python train.py --d_mlp=704 --norm_place="pre" --attn_scale=0.125 --init_std_up=0.0447 --init_std_down=0.00876 --decay_shape="pow" --seq_len=512
MLP neurons of a small language model. Each row is named by its layer, matrix (gate and up: input weights) and neuron, and shows model dimensions 0-255. Each number is 128 + 32 x the weight over its row's rms, rounded and kept within 0 to 255. Numbers have three digits each. A neuron's up and down rows have the sign that makes its largest values positive.
After each neuron's rows, "fires after" lists the tokens most often just before its 100 highest values on Wikipedia text that the model never trained on.

L2.gate465:120089159080158141165147143106151173131084065125100122123121128124151086205124184148156150113136179173103095134139071113111143092079104132085181164139144108133148048125143138149165143082128115135118097175171102133142152069165126125105084143115175132132102154163129161099183122091125103107182105128151117105146089107077082162149144130140148152207121122128136160196132153130051124130109095161084106147147137170123090101153123141158132131099092118145140183061113122075108113181105095149101115156154080125122115103088134143068074123131145072180103151082086111153112098065117063187161096091166130173105168157117176105090178112104114168120131135077083149192146135136158092160091090144104129167123131179102111122063181137128106120199131194146113111154130193143124108141170172
L2.up465:076170168125159133172111127138128087159184122137100127071153128090123108110136163096154147118140073159166086151082120099125145143112148101117161184113110135043134176193135082105082119130138099180161135129109138077094154149202138206097096112072161103145183107145131104092090111092149106088104117095076183127114128112165114168090178184081155124089070063078106104142085149161136175139111134123102108136161073075156108091132130156115070178165149078158161136076181132125106127085164110098146085083134173105144132150121087106131146131077120149097142133131094101081105123120151106159144122133220125148197071136114112151152128066167163121109140068125118075095136101188147086151074117115071141127093097159150101122132132138078093111139093096096129124148102115112165100092114121
fires after: " H", " h", " M", " E", "H"

L5.gate399:174112162136106059123114120072100107158157092104110065164093121099146104185129154118126087084130123146175161089120128114142127120098147131126118110138142155231126167115129108120097162094082128125097129181134141145181095151106158082080110071121132154116102146132172108157082128106085105141136115065148124142093131072109141084114089083112066102100140126121128095064129097141116096113089101063151144186151073115129142124137212152145121186123144062131120159133113127189154096184109181120135201121103148126130138079175130073123228114098122188117136114208148122087119126163153163122067111164183117099117108128126152115164125106149093188134143144098164105088089112095093190074082133109139113177078130126200133148158129127167146150128162138141126140168188123112146128148117174
L5.up399:190153080123172096078136177132106111097141167126194136122190127136098080085129146096138115182134096167152069133146118097125140084115175173117149171163122113151110175166185180101116065145132139189165162091171159115150167111140104099150189118170055161155129121139139148104100099134090125135093134137082189112122104130164096133123183100117152072090084153104156122130172124115120139169114192177150166064095144122125070091121137091089165176125107134082119178189144199137125137093158100171131117107165183144194166174163157126082151168088138133105138187127121163163185104106108161189096086159149124100155137134111163118126148136157108105132145161082119098204127168113139102170135141148099113172130112098133182123153062090115159167156167139150188122129128123157117129151112153
fires after: "1", "2", "-", "v"

L9.gate42:105144090153136161140111146139141119144104120078174119119088088129128118087153131050101094106096180135131075102134118141097137092135158173139134147167118144067140157110145063143118163104101095193086115130101125148105115103140125124169122186173151120114124135112112177121137130143100108105069102187138080159127073130071131178158107147132104131129096124021126145108094136133188137134141108170130114116136019140190144150158166110105095083117170114109108244092128109134150210153118106094121095119063154158104142083125156121095157126179155099147146112193153141134148103138113123063149090177066111154086146121138136163159098105175148169093152148138117176150160104122121092103123107117085092104182136074134169122087132115153120125148186175193100114165125128126134205102173094
L9.up42:085147141066173150147120089133129127161151108077094168163149145131085116102125117180144118099218124149096083077170128124147115152122130113122084154144132090122100132124136084160096176127147164072152117122136115090170107195178100088146075096131141131092158172111126101116104168121119109133121111082148107106153144114142164117145111111132069063164132094081138094143197106169124147128127191157115103124090119067122101155153180107073107107132164183122171134171115150138147109117214163190129163207069090098129091162143129104196098132193106158167122102156104092133220107125139126095121133129141085105131069119140137124145122200136127112175132129143165102146133076112155125063142068108142148156147108090170103115108127103068124106091229114185099167126135117112100122077142134
fires after: "\n", " an", " =", " m", " (", "1"

L8.gate457:122110144114088123115160142125198133064085124136073112173105167109060104074171139116116124135158145125161177128100118129178138147139123139119189127200114104103147119167173161152194137104132158131090123113157125091118154128131138159142097134123130135131139198135123095090133146136119117170183112139094143117154100152162110101153088102156097149163149126107110134210040134150142163127078047130129124125108162098101118155182151132152068129145134094125143190080090066190069147104147114144119107143091098134189097100113066117081101150090140094101127127171144080129088124192193150136113169109102148152081147069132108085050080117102153121165170092084143144137148103130127128129153128124045179127185155091173109165096198110118108071141113130117122136135140159056145159095146083
L8.up457:154120091138130174058093137133149109081132162123110104134095165099078159124151166117085153120174114102123167092132092122124061075172119144100132100136133094080088144104112229106118142133101142091113147135095153104088156144065154111148082097123157117111089177146122072118124170096111103100124093111157122105178151213117124116181108056130159123127139101105110084140076125189090206123101067104110132112129146158070191172194137139103081137136137142153102135133097097154094077140171126147137155165127093178132072139124080097127129124144090104096122151162151115176079111138158167154128117083199153138098100087118118117076150144150172152163178065155109154172145111133146149045146188132106121149164145164166131140112108071146133158107079093089177136152110144117166164155174092
fires after: " ", ",", " made", "$"

L5.gate67:088122150148139149026125080073142154136135146112172115141127118087147174177136157125126106115165082181157155130118087143160104159138099095140121189078080098091136132136144101138139105081050126122114145149145109143093154115138188132180093122180083142069111121063059147124138132146105096165125142140098116117204153066136176132146150060143093115114133166166129086134128163093115116159131093128140145144159079138153115137122136157086120128127193096095128137160112139062160183099109131114130136128151121130174093119165070099068129134105088111119182081122130152088162126057105143119121081142066167151152167199178159128137050082123095168111139098121130141190137185197170143133131135147118102150153111128194170145096144196160147112077169131119108136068151102094126178144118125
L5.up67:166112162103123155111148119114102173055151159161145142107120122121097137149178121144150123132123133178134147143128113103137102118166099120134113068127121115078088122103174111084118210054132111154065111183116091158120150155165134148175149155187144138130161139074115063109151144149134147171079133147079162137105120129144084132155185089113130142127118162127137179155093069069108119133121109157183124086166181134102076184188077155166159161126160152081077120104154113142113103145119130225116072172116151118119158163166150147063121126112079182084083100119167114129175137147110149129106117091122160185176146178123094124180115143134107121157134133111173137234151154141098176137166173063106111086066116126159197144161099142124154171163152136132196147143150112147121118109131116
fires after: "0", "2", "v", "9", "if", " cons"

L2.gate215:058108083084143123159086151088135113184062134136128125121101169098130118132128098158131106098142171151144129147162065128126073104077131111163099137103197115109107107169143075058197199061111123159099095158116167110116095062175129063150145134084096157180148094121118181117153109168069129159123133155128123155128141091159137149037119137134126164113103140090096158118153096136065104134109096179166141157114150099160098107089159123151118129126074182110080185124120137161146104134124175124099097156149108125127086183145131156138098131149131120165118093112152124146140160100136112181155132121152080169162091064124111158069134177126119191103148129171079133161121152065150146152142103218132128195108176151113120117088148111094094147148176176149143113115059169129113113164157088
L2.up215:162188090124113167073143097121131082108114067070135136087106078131097113108128122145149120143127153056060125122153101106149114107128146129096161150179118121049123133156100146164180111094136047134077105149132116135138097094183127150191072070113119119107193185140097116102170189099174129158102142157135148107095165135105137107113122199135129102187107116190135142120114173130167156118124200125108069087099130101066147089121098166106116140171132158169072139103146095130112071120095130108161110144162137064132172175168147119149098169139123119161113155146136100113146127128139109167137126153132114151148083102106098141137167130130086143054138172099061116127131053072113114134118134131163059115130165172132195110091205118110201175151120170163121139133135147105158123170126093
fires after: " E", " H", "E", " Br", " U", " Co"

L2.gate60:087140122159111150133165114111074129204128086128127171137036108142165164161188220116122132176146118100113096183138076161201138136136192093118126143159097144124133102134111129032091090162119145085139102096086120107108080125178164076087137134169173159126211135138092158190135147121186108093167126075132144101127177138145115139087134139165138148125129118154101080197112195088135083114129093132131120123089169164179118125084195149110114131068136137127144113130124135103120077151117126122141136088129154104144094157085145157147056088210168150120105166114144136159128161170158124047149119184085124181096188100139133112117105147140162142173142108108126147110121175108130158113118094121124132116093182145130131176124159090168097114139096143111134093109130182089106135162156134
L2.up60:102169178165147136152098124059087097176134145046109140114079128117154155128075125099143089108134146124150158148123151129122120112127185126148089104082148096152130166116123146112132141203088110137104113171094139089190149156075163176138133099062117167099119151106119109089155163140124164158133108157118097076108088148144149160217124121166125139187148157103136190199125107137096099107085169159115066091091139138126074133073133076173099117114140196173091150113129141162114111156100132142181166104139129032135070131144156123164045148124060162199118165163114135126137103151120095108075118144060106151130104119179136178083121127103112188114103132127136092089010105152150131088130155131154145146125160138092135114145102129111120141112144095157096177138135159115131149154129130
fires after: " c", " f", " C", " t"

L2.gate140:067142122100119126135136134105101109166135159132097033162077109088137138100152128095145128081168129172140176146150163132084067121078150169100139164156048127160155092163113150083189171162139175149165137091153214149091117097108146137162194125148163098178138114151075143148166154148171152096066164154155131127135143179150118086123113104135095101138156094105161085177140177109120145120112132148085113066127144120107149107151149120178122104098167173121094137156125128152196160160126144136122130168115150114159138163172159147111145113174050094128104115157115059134080136153104134110116158093079160171143155113080169120180141140086164199101126148122187127034130021144137122095147134132160085125142100149092067108164121165108120101186126115106111123139100121108156152124116144
L2.up140:159151138122188094146118157104154158066136138119118108061097083126150126132166086151131114133129098121123136142093092157098164169148122149102088117115157156155140064119110133082130092129133176074130150123136145162183199152119109130158147118101083160154100127143079147153075126119134095127130167128077168106090116090165140105127091056123120107164117121090123084121076158111160111075128088205148135157113169169133141117188126184174113170134170154148106137076098140128092183164099130104151132190109124109139140080120104135128161125116170099134131068121099151103008144238150111124175101158163144168140138113099143165201124141096140137112183085162179062123063136197109142081086078117170152055124105161104114120121153095088174143141108171139142113089107118100133130103144120
fires after: " b", "th", " th", " St", " st", " w"

L5.gate551:109161094083189097126099117190149157107131080118131171183097159105094120135161155131123145112126169116195165187131101149139174168149122096124183153130143115162126062092117089091175175180143106132094163167131141119123196128100102105093127123114159096160126157134072088180191134117190169098109148149198121125104142155172132201124141081123126188154131064081114109147153116149097149139127157100079149119095130131131104136111118088144051089094087099153099169096141118133119114123134173095126094161202161145129120126116143093154113105148145107199129135114088120186125074091119125151112072097146095181140096168141093140098132122123153131127144170108121089095073117143113141144143110157128094157171200109107065137157029117158115143144088100082043095156082138083164145166129135
L5.up551:129116156127090111156126146151093113139165155110122072142142153179187189135170178105084155123110115121129182150092133096158138156241126092112087140119125187167163124153158086089182101115157149082119133078153164118126124201125117133137188133142159127090136122195032157084134165131138167129101096086110151099088084089098169118120142126136093132128140084132139080123131118126097121130152154137140110115122186101182196143182122124117076022138146058176176198097164176147097172124144152151126121155087168128082165125119121083132071114139145141121115083118162120115121087158113131077145147147143120134148138186093136144141128095191151151087159168141122099161112069170137099157158140136123151110085114182153186163096141162119079091149124113140157141099130148090150113142057112
fires after: " sh", " b", " st", " ro", " g", "6"

L2.gate513:110154142108122114056134161115164096051129110082093106175104153084159143108105107177112116144129122141144139098137158156110101108089171099138095146176151134124200152140108077087189104157193121161131136143104117165105143117144150125091118116184183132170150119127071133156138117108119106122100138106078219126098183148080137098102071151084144088067133109100146100173105166122208097171074099126145123073117118196169146123138080123120126045151195126122149155110193170086144149124089144053028138141143146129137104164114054129145113138135146109104142166111138138106126145129090099063115178120111140142114137102166132127129121097131112123103157115125153094142131162099100116160137164187126134099178094084114147181130065143130066126110142141094072136112118129081055084159115134
L2.up513:127151157073164157156158085120166067136103092096143172101142098067163142164177112132136119159135117145153155111149088135092173096114122099126150102061084201099141141124128113150143164144157130152159147190098185190136158113153173171173145089131139174125159119165168156155129146096181133164082221169146198094142129105161082131112095114079158137136108115098082093120174123097098138137093135135100161110103105170113170192085179145107123097180117129162090086110094133108110109196135135132127175124140129127079160095126127136108141171102040159174161184054129132143142145161139140152075151116077119098103154136132161117113035113142111140118105179109174172116114188115081115197143186117142150098120142109095109102122137186066142180133127120123178105148146117100125100120142149
fires after: " T", "k", " K", " Y", "iy"

L2.gate580:076156155114125146164145140097188148100122148088109122147175072135106118209114138083154111136142121099150145154143089123132141094107121116171137140112056134146127159142128157093144171228144174157159108138158168078074167135171116147150132120165165147130138105185102157103118166138149187164128124102116074084056144103128119117148180138185124155166139144066126100145144153128125095124095033147165073129123151125091140070128143125156092077081117077144137152183076151120113107159101078153150093131141096100105088124116121108101125129150172150188134118103176137147158121111096076135160132082151108145110130169125089094152175163120129109118118097073111107131131048079171105155129157165142189115080140059156128092170116187109129131094132162095129165134038188112202102115127161
L2.up580:169145151099118130138161084181107094149089153079126109111134129186127096162220074092091153170114097101103133147081094148173159098207167052161144116112129144120124119076127130183162113091112178066123159067163109098167116130124160115089123105095123148094171144101174137202150103108180149126123116160101094153112092151115107152163150114180138068112082056171139167149121105131097110133187139168145123123121141114120155165146170114127107087113114113147124172126122165048137138109125155181151145154151147156110051152139155087135121085122122145128078143145152121132160130148178084106125133118079084137158156100148153133073129117104148069107084147160174125098114155181105207081064078092142161086110096075131108121132156135098100077152077134121181117096156082144113138172161080
fires after: " c", " t", " C", " Sc", " the", " r"

L2.gate85:121123191130098126128134179071145110199088104122152141194112072142167158130143091113117105125140185150142158112139071129148131184153084143083109094207101098193148102150092167030117147193131126107144164108144166160074097113156145095140155071073230074114132116172110160115146155154107153135092116167097099106123133146184090139149153117136160148152145156149124117179108148109124142170136162199148122090173138104065122102162131108117103128116082114089148159155119104111129171141141077069084093113097105160138175115096128129130131091167065183174141084115095117157150118178084130147151104124138086183060128116129116159133105145108068123119143131058100145129134163182113157119111123111160107175119147182099187111068111111097123135108161169113109131135128172077125168131159143
L2.up85:130125162147115175128048103119101150151102113170148178131076116139139153134169097157095140116125139119084054099156122115088075093183187114119106111107115101122154091198101175133135159181110110112163146138103174137120118097175130112138124164153138102106136111109119140092136121150199187125116101124162128073124125064085134103146131149169108113085072081120123185156097128134136033145126147115121106124094132124171175113114111094153149144089127092083158095089183175164169182180133169152085134164099121158120100148107118103080149125179045115102101137111128131137094152153191075113155118093149105135103105088133190163107142155129107114159174107065156141080185062209137112147107123126080140092146187086123172114099129121116143135107109213091166066142154154105071140105133145
fires after: " r", " R", " St", "year", " c"

L2.gate525:150147159090151118131150133090074124167113103094074079178169109163166159124124156109144175083126188115139040183146087054101142139117106075175119213128135077140208171157128155108132175121140134146130130109131180161150158052177105088109117171186135153148158112162153128121130128133086200091120110154137140136187151109139109170172143146104136103128042112086083156132152129139102121138164163144125157123136112150113067175112119107137088111093082148150116100158137075122097098146159089137109195142176106123109098113055078165102123105106156155141158107096070095147115163143160153127143131123130157125196151128154131102091177146156138106140161081136165164124144143167134071177114082103132177086134136077092092163088125135150095139176169156197075117127145144129132160134168130
L2.up525:104187182126094141136148120103140095087132084101139193122107150162167080169155129149078086178067115149201190076103161154138132143106094135163111114121108162137124100134141149177138169131137137141125128173133156112130149167085116162157078128122119116180103158128091089080164151120119104211173156140121180179100111151132157118172150206113077182171122108139164133120110179095127119140093144068103101097181156119111192112121150047171122179150164126172164151146111158142124117096107119129074150175092129071091148132125116078128093158188148141146160119106119123049097161148164134124043174161137141063159069137162117133166130103092149121141077139143145095126017130183125111125127149176158150155150160133144166090140121112092107110109111135142119184118106153121119141133157148
fires after: " I", "A", " H", " h"

L2.gate27:124148098135102165147162099134135140190153117118089130094093109087158061148161122127151142120103134170098119155135127121126123122160161112094179165121108190160159126113227074129161103130134154143114143143131157120143103137168101136146113077162123164124133095111144122118108122131089140172117131166141150149107078117150131147059171137171107060123163138158130117137165116103248195078135154166115071099135146122093086130178146085103095069136148116164103084161099127082111132091070098105088155153120120080173190178123118136125141117148141132112204156109169136159146155172133076110106137135092127144083157162193129105135224097107117134113057161128131104158107174121136128060117159152055107138133138118147122139138158124156115139143070135110069178173085133073116092230134118
L2.up27:137107085117140095131116148099090215116091153205144167126112156114139149152130143148116135108101127104098142196115122083161154145121179128169122161144117096092132135098158087160157140173089148104092138074070090133127109158144111152143129100103072085162148126143145135084084101097077128123070157124151196127129039093148131137054198087205161169116091153103107130127125113167156137171196124141081114159105148122149121107104142148078107124153161089121148137202144161039086124089148124088067163092088149122085116151044130172168178081168182118158142103108097147101110111179075167105144076118117119136121132163110105113099158127188160104078108122147042121115081152105169131104120130163118166121128152105082141144123116068146189106167136107119128133135110122100112106121108125
fires after: "n", " c", " D", " C", "ac", "c"

L2.gate652:117189130105153118148114101058155123116117173116115122112148166143087140112198134131172096152119121181189104140168097165156123171101177109171163181096091131079152160184097139119171153133130105114095133130128102144122143151142087155169133157176100142078141099142211194120113137136105176125086162143132183121143111108154150155081129082084097158182136095079130133144147128113106160169162136087140112152120123160148152099102111133167137116110097097147145110132180068124161129156158177141186145147157159146160133160074099097099125112129135156141150118108075139225143133063141106189067143150158139119148193074159142090110090156119124152059083189091147181139207170160083076122122161194112104123145112070121098193120147117117072154128126166127104139169136157121120102125180076
L2.up652:139148133151176129177072091105117127132178096098083146094164123192106111131149222118146134163154113136106102104105148109083142080152116132121149077167126110132115102117082103175127099168135113142120136169135077066129121081165097175107126106183113191118146127099118108125200160137114103136080122119186159093138051140118113137151040092175133122150133156153135116135125126109142147146075116105160091093126107181148088084103153177155124143109097138154121089101172124126119130134109135184111112164164085116150108082147175111089133074111149205121095230114182152100169117132147201132129113106114115123151077130154123112088099181143222134150133158105150127118144137091147108143180169164091134129145144112171122146179087090149157133153087096082151133176072151161110063071114183
fires after: " T", " m", " M", "om", "t", " J"

L2.gate342:116143118095104135098171142110129116085124115112147158150100120098072084113109128184086177179186130148199097184137038134135146172099076127055103099173139113150102110213112157097160117124206126101115079132169178132164066122167142136143165104168126139165140103124128191129156173160118064158120158102110170137153119065128024150137162130121076103153111103181120144148124201107130072129137134123111078174117154038181103083093162133126076115134077131162140137054132103172124153104100074187160122130145108147111116133081145137094102154074106108089145160196149111147108161151112115165140137085102096161139143147121167190162086160124090139101142122134125109135116135125138152165126158164146124113112123149093142160115179120141106102119181166144160102169117136090116113126117132
L2.up342:128111069095112132182116117084148049146073129212143108142053115160119074093119138139104121140167101126174114125103172152115087132113131130117123155154092153065121140148107128125121138097140133157143101162148177135118132133137098104082164151175088155176202105083103146090124081113104144159116131173097208163156093152110079139147137177106132076159180106169245156149113131104104103125118150082135086157130102082144132112124120138172117130070121090178123088143194110101101118102189101168105116152177146113146177174144112080141087104129143097084150167168134110140156130099104120115070153099154120113108121163156226112153153100139147107152091183135115099117075142108075120081130124112130085142087116137081118141108154138089129105128078142161093071177106152149134191114198152
fires after: "h", " H", " h", " f"

L6.gate211:108117165094117155091130107130149150151137124118150112164162129138127066196185119124202109195137113181101160122144147120153134173079112128049218157165119105122159142128179116107127137097109100165105123153096080127067211104125121173150079161152067111150102136170103144165151147152110134123057129164107141073186144083111191174120151145165074077118161158085109156092144144136133094113116141124155162164130136171147106129082175199133153065130103147156128106121134083124137116115161124147132130161130084156191142101124087067130144061155125138098126159092133126092070124150123137183085136152146163206116112095169115128135089184077138093142133074102134106145148146099108154126133122069088130107141087091112156165103190127179117154097136169150140092122151172099164075158176118
L6.up211:128120123173124142093093102173057132141138100131133141165163112142114120143131165135123105089214133159093116102113101099111176116102170178115119112126099125133133124168099096095109190056117134112125116123049147093131141118137087069152150074176149110103156069147125126148145166095098138145162154063114094148187116142045115165078119147162127149119157125151130109133167151113154112201113119180150151140153147142095163115163146139106112139121084186162133109190138077164027109105100160116106167162203145112114103156091138109097110168136110162085181089154138099133195144164088128144172175097157113114139100073095175126112171147152175192175117158095179151148113106083161112172131190122088134108121130168160087164137169157126165182132133154133158144161108063111131117162173073
fires after: " M", " V", "M", " T", " m", " |"

L6.gate384:149104149033159134174134098128079145128128087142062153121142136176180110141087100106095111116212179140169131057120124154122149136108155158161186124155154120117076187118124140168133116085174138096106088103088132125093093098169159101117195160148145110092133090078120116068143155157089175104114124129141106181131116056113081151135116119101144132126113088108124148182128118080115112195133162185142106152137106148222132151096139167109117110202115152112063130064139191138115114095125141120125126131108182141107121129119112061112161118062061182159126107089124127105170156152145099129128175143081106133115105153123148121072150163183070117113063108119123109100073163107080102088084100073129088107127131125100145156123158168192138123113124130114149161128083122148124091141171089
L6.up384:129095191167168155149153142128143170136175076134157173130204136131142140121074104140164111095149174152170111121137083133145143149126135126072098122126052132133179158064109156120079129124160090137097120136154124116152150199091084125130087142104179127084124130138157156062147123129117110126144195081112132139057148120104093118129161169194148160150081176153155143164101132096122149110128177177109166147113182098146153114143164142156127128172165194148101131124123148142126154178141147079112163064140080126111143132141103170172151145092191158186157131142158089120186124132039115073169134144112177152105150169146142076127151128163195147101145161165064139165134181168114149118122111142144150107133154184086144149073148108107090192137132072164122112185161076106091101166154151
fires after: " D", "D", " M", " ind", " n"

L2.gate182:117149132085122140178123100093119122115105126127130156125161073126129090142128148162145124172095153171148146158145136127098121118141126155168138113107090101152166146127076116116195116201122124097142128195095179146134090148139121127110139083138210158179123142121106134051192142076105141154075048114147162112139083114152137114127123156125129172104129131115109108161118168127117205086141148088196038113137159147137148127151146136159103062123133108105103082064085131168187098121168108156167076160132168121108116146106175188106155137098131149080157137170097147086142097141080137125124123128103133069146122133125123130146198202127166177137077198108135120156105110142073079180091143155136167119164112125125078188143142170151112122151069059168075166103130127099165157173065108
L2.up182:115125108137152078164129109128137102142143097082097093101120061110068077133079104186117066209098106139096109201145134163100071084137138134111114181136123112107116122066168067120100073103126128157125119173101124086107054158137144125131116169090139132188134150160144085104157092068164147079123067141094110053145118145134150133137105131108109182122115164125176184127041106084153110163183135156133158136051130140102174126144137107127086097116111106101111163159110141063107123065133185102161135130154152102126162126137175159124103123086100139103120152143131186179198110176130142102093179146142082176124125148123153079068123170148122143119064127153156101121127141121118151103174126125091140101155103082145100188143110118184145108121118094126111091111109060092151136146096076
fires after: " T", " t", " the", "t", "T", " The"

L2.gate13:153112113129152142153126124160106112128157135131107131079132089085210144166184145073152095119118122116128137156137068093134119115136183135147136099171099125108147144105161140076066163109126144117111096129155118110126120110210081111193119192159132170127178095108155113101153181102070128121082141143139076118122129118172109104087142138158137136126123070095114112125093086106133118147105174118135185112123132111130118159182162135145115066128117189148120119114148129105091106110151158145137158091164162157133107124070155144099157121084128141117111139112122078187117127147122152141159150174046157085148142161117135113066167126109136106065103118099115181111163181173096074183146140165095131205189191105068148188125194186142139095067074124081148114133155133070139131165238125
L2.up13:130057126105187177143150151127136129139102104091103126111096128110113120152111148123097112117139142144121148075134137178142109110123180088110123183086137097072099111132104157181124150165092149132113122137128103144194146113132119159134149130121115125105139126153094116042009079087156086200117191070146128159165106063138196097149174156171086102143107142153057107122135170176115156148145110058103140137143163142144226130128140114143094071135142205116115149126124206135122142117135117127138101148128155072104165152128113201130107130109096105209131113151151144082153123131096083125157128171132171090136169130175142194103122134091124144115140127127081148090107072129168119087090158188186107142129095127161145087150144165107111176111139089180141172108164123082088113139156140
fires after: " D", " C", " c", "C", "D", " en"

L2.gate388:102135113109112068127164153110116128112125235104091167115160163158123181142151137180137148129121134098181183136111148154160143124077129130152161134187135087156152131143137078139067152164096150174132119156076135087160134123096107159132127130139127121094136167139130135110120154144056147093141137120109132153182112131108220199108098130138116126157163137190079139095129204092074088091139214117139135119102152120160094151119091115170120091164106064091155089103155123158115119079098126191205092157173156151160091103166093064099107126138051152120131084114126106084156148150150157116102089175080117177105154126137142143125167152146191099104145118088053124119153178098137146102157116148120126203105129149178141159155149148108116106121156064115144131108071100161103159168109100
L2.up388:153097135214179099100109136124102187154141124172094197133158159136132163141127135151090060157181151074158160111094120135086194102141091171097049139133154073158126153135132111067121135084130157157163136137123099119098171139107112184116136138120177107097169151147151122099138054122130149053149138127159114144157079162119132177062086094123104193100121124160175087151149154118066160159130108150131116134158139167165126154170161138114168152104114135130128120056157099136079113078110141141104085105138081113102133143148153071113212123144073144161117134139090128152117073108156166125112099109158124134127042171142111100073126084154143147165132204163130139112120101149180192143113102133132152177112117135065171143160158100203109153149117100122101122150079148116174123165126109
fires after: " m", "m", " M", " rem", "M", " im"

L6.gate299:156173136110114155113089089150123146094078142123143098127076119065144172082112135103144119157147072141116090109146188085125115153103085145142138137115154188049112103071105077107168168138140095135098073165145138099104110125157149105119164100164091112101080130135114127130164136155147115117120125084122127114143142136110167109133104113025119210136078149019133143109159129099159099163113141052135121119112130102110186145127166106144135094105100139059058108138149160172118151160155149102159166142108089150169111118125081083128181077130146104099152085148129126076143123144187161137088150118158148085154114106108180090180162073147069103105139131093088132106174159083120117078090172116119091094148132113095112200144130125154038189096147184145118140145141089090085136114129108
L6.up299:139146197182100136162127132152080134054162116096141136152135109111092127119110137125092125184125150152158141138130121152093074157142182179084126129062112163169108148169181154162124164140181135133163110105118174115172112158129151065175102133129034139153094140178129188066123085118086106151128073133116104093166099155123136085208102107154142102113127145142111168106144119095158093097116091082089133080070139158147085152168146131151096113193123203080084076104200152182144103150169161108126154117122121045115082140124117087149124121105152177101171119137110160110196115121125123172108074139101113077143126142133131119160120124117096181161136183159134125083156118102109136134179083186047152153171120090140099091124135139133169115079107119080118071120105135156140131121126117
fires after: "1", "\n", ",", " in"

L9.gate466:153139157152149171131149137083143131168135113135144140161091096129129122191153177150114141146125088107158106207165150192171156066108095130117204171141123176124157086066094129037079209123117111119114091139095130112182130167111150064048144150092106135023191170059127150185130177140083111144123162144177106099114108137081094088137083122074137103127078107068116079095128142154119106140114158112149125112117158115131164149147131120160115122158133103141102114146075111179121052122159073164107148130145111150121091115123161112120161084150094126144097142149134114126151156110062152182092127167180114101133066099135092079131205152182101119112132102117159097130156150114143146084102092153082119150150116169124112144135112077089186118183148111124113128102113138127137144145145137
L9.up466:130182174074227092114121177152153171150219071154121165175139094172085156148090132095087098133187138186142156130170146126124184115150132150136178092065158091139154155162181151147104138164104126081184125119145088156169078072151152120197131123132123141133154169068089122136120144128125086111145097148140128196190109167115145084125156156090113159153154170205101122084103175104163152084120165125142133152128186120100191134142172195114131096155171138143094135104107141160115090178164145137127118137081139194119115107162162118125137167155066175121088118141087142120124101131155113121089117119083111123093116142092097102122143115150099091190147115139171136125126132101137140105210120130135089117102109135134124076151122135075171095156074090111103180128088168097159113119113114
fires after: ",", "\n", "=", ".", " of"

L2.gate695:139120132107118121156143105124110217119134179142150129183137155119098107180154182127172093183208134116098092135107126177106149165145203136088096157199107114161112126153156106105147117169060127160130101139151066124130182127083098114071131138118113154113114103116098176172159166124112158171128092104148113122152087245144161138145092111128097119129135147107157123148172109159105165136124103090121151062133158177157134128145114131113141132116117126121162098099115099111144189082083120117099120162189135135133071094094105113081160128106128107113047114213082135109177113130120089139137134178109133149107126179135141169100125206215157209099167107121096117128162130134093126150107139103127106140150117164140101120121167119073160124157166135052164073091093111115081086152085117
L2.up695:087061135148085089172078159162090134098130141126109098084182177079110087114170182137118076096121193118140113064093122144141138124144131187152118111143162098146065112143103107074178091122099139129116131097098143169125149171062113128148119121098106111083125151034147181117097164130091131128110083103137093150117111175121122135117086084112126171137104108117133185125099112158040141178102135089078146121117124120106081101146182120147115167080134114123189092139191109113112158169101143098138143123097056092177089164160178126170074124102130122136123148127128148114135154137199135115093196150077107179138203102146134085081128084093151046137189134110173134131148142071146134152097158105150116132139108175101121107170095096139109163127053126150116162101156130137096135102113113
fires after: " m", "m", "em", " M", " Re", " we"

L9.gate262:121149128111118120142103150096108155166060104145115091174110100154166147208120189091152123096093153098136130125103135142104136081193162166089178141150140142069113144089171071107146131152153133117183055146104038086061120098189122120067113117137182161140168096096153125131159135149063153105069140159156111199178070106090125095124113079092118147061158139114153118120074156135155115192126134163137193081103145172148151112137138099134124099144142133126138143184106139087137075120118160155140111206150108179131094121106122137131134112081110157108064126124101134092140122100122109186117157139078088118155086180127145100101135178160130106128126126129117128081117126125119174146098147087151086124133150164061104138138110121145138118108179115021089135101118117066108133196134130
L9.up262:107107115103135179139073199174097129157129090154183204155139186126124109122150170173110120148052111133114169158088203103115120077136100094164108058095114148134132167083144162160125138086136151126155168125150118154139165153149113164189056128116088130149156126138136067141138135079147089109134101132108105167082172149100116121105151133129165119115133085119116143132187111129146140120144085091150104131111154152054155112077136137106176107163128096140080081159109187126097112122145109122147137117146150090081076105133082144081120154163115187149109041161138136166076086104157159134179135088160153087102066160157198078153131107093159125157117145180097176142137125119102143094150137148099127184096096116169066155127063140135160137108117089123187172136150085195122179130098154
fires after: " ", " |", ":", "\n", ";"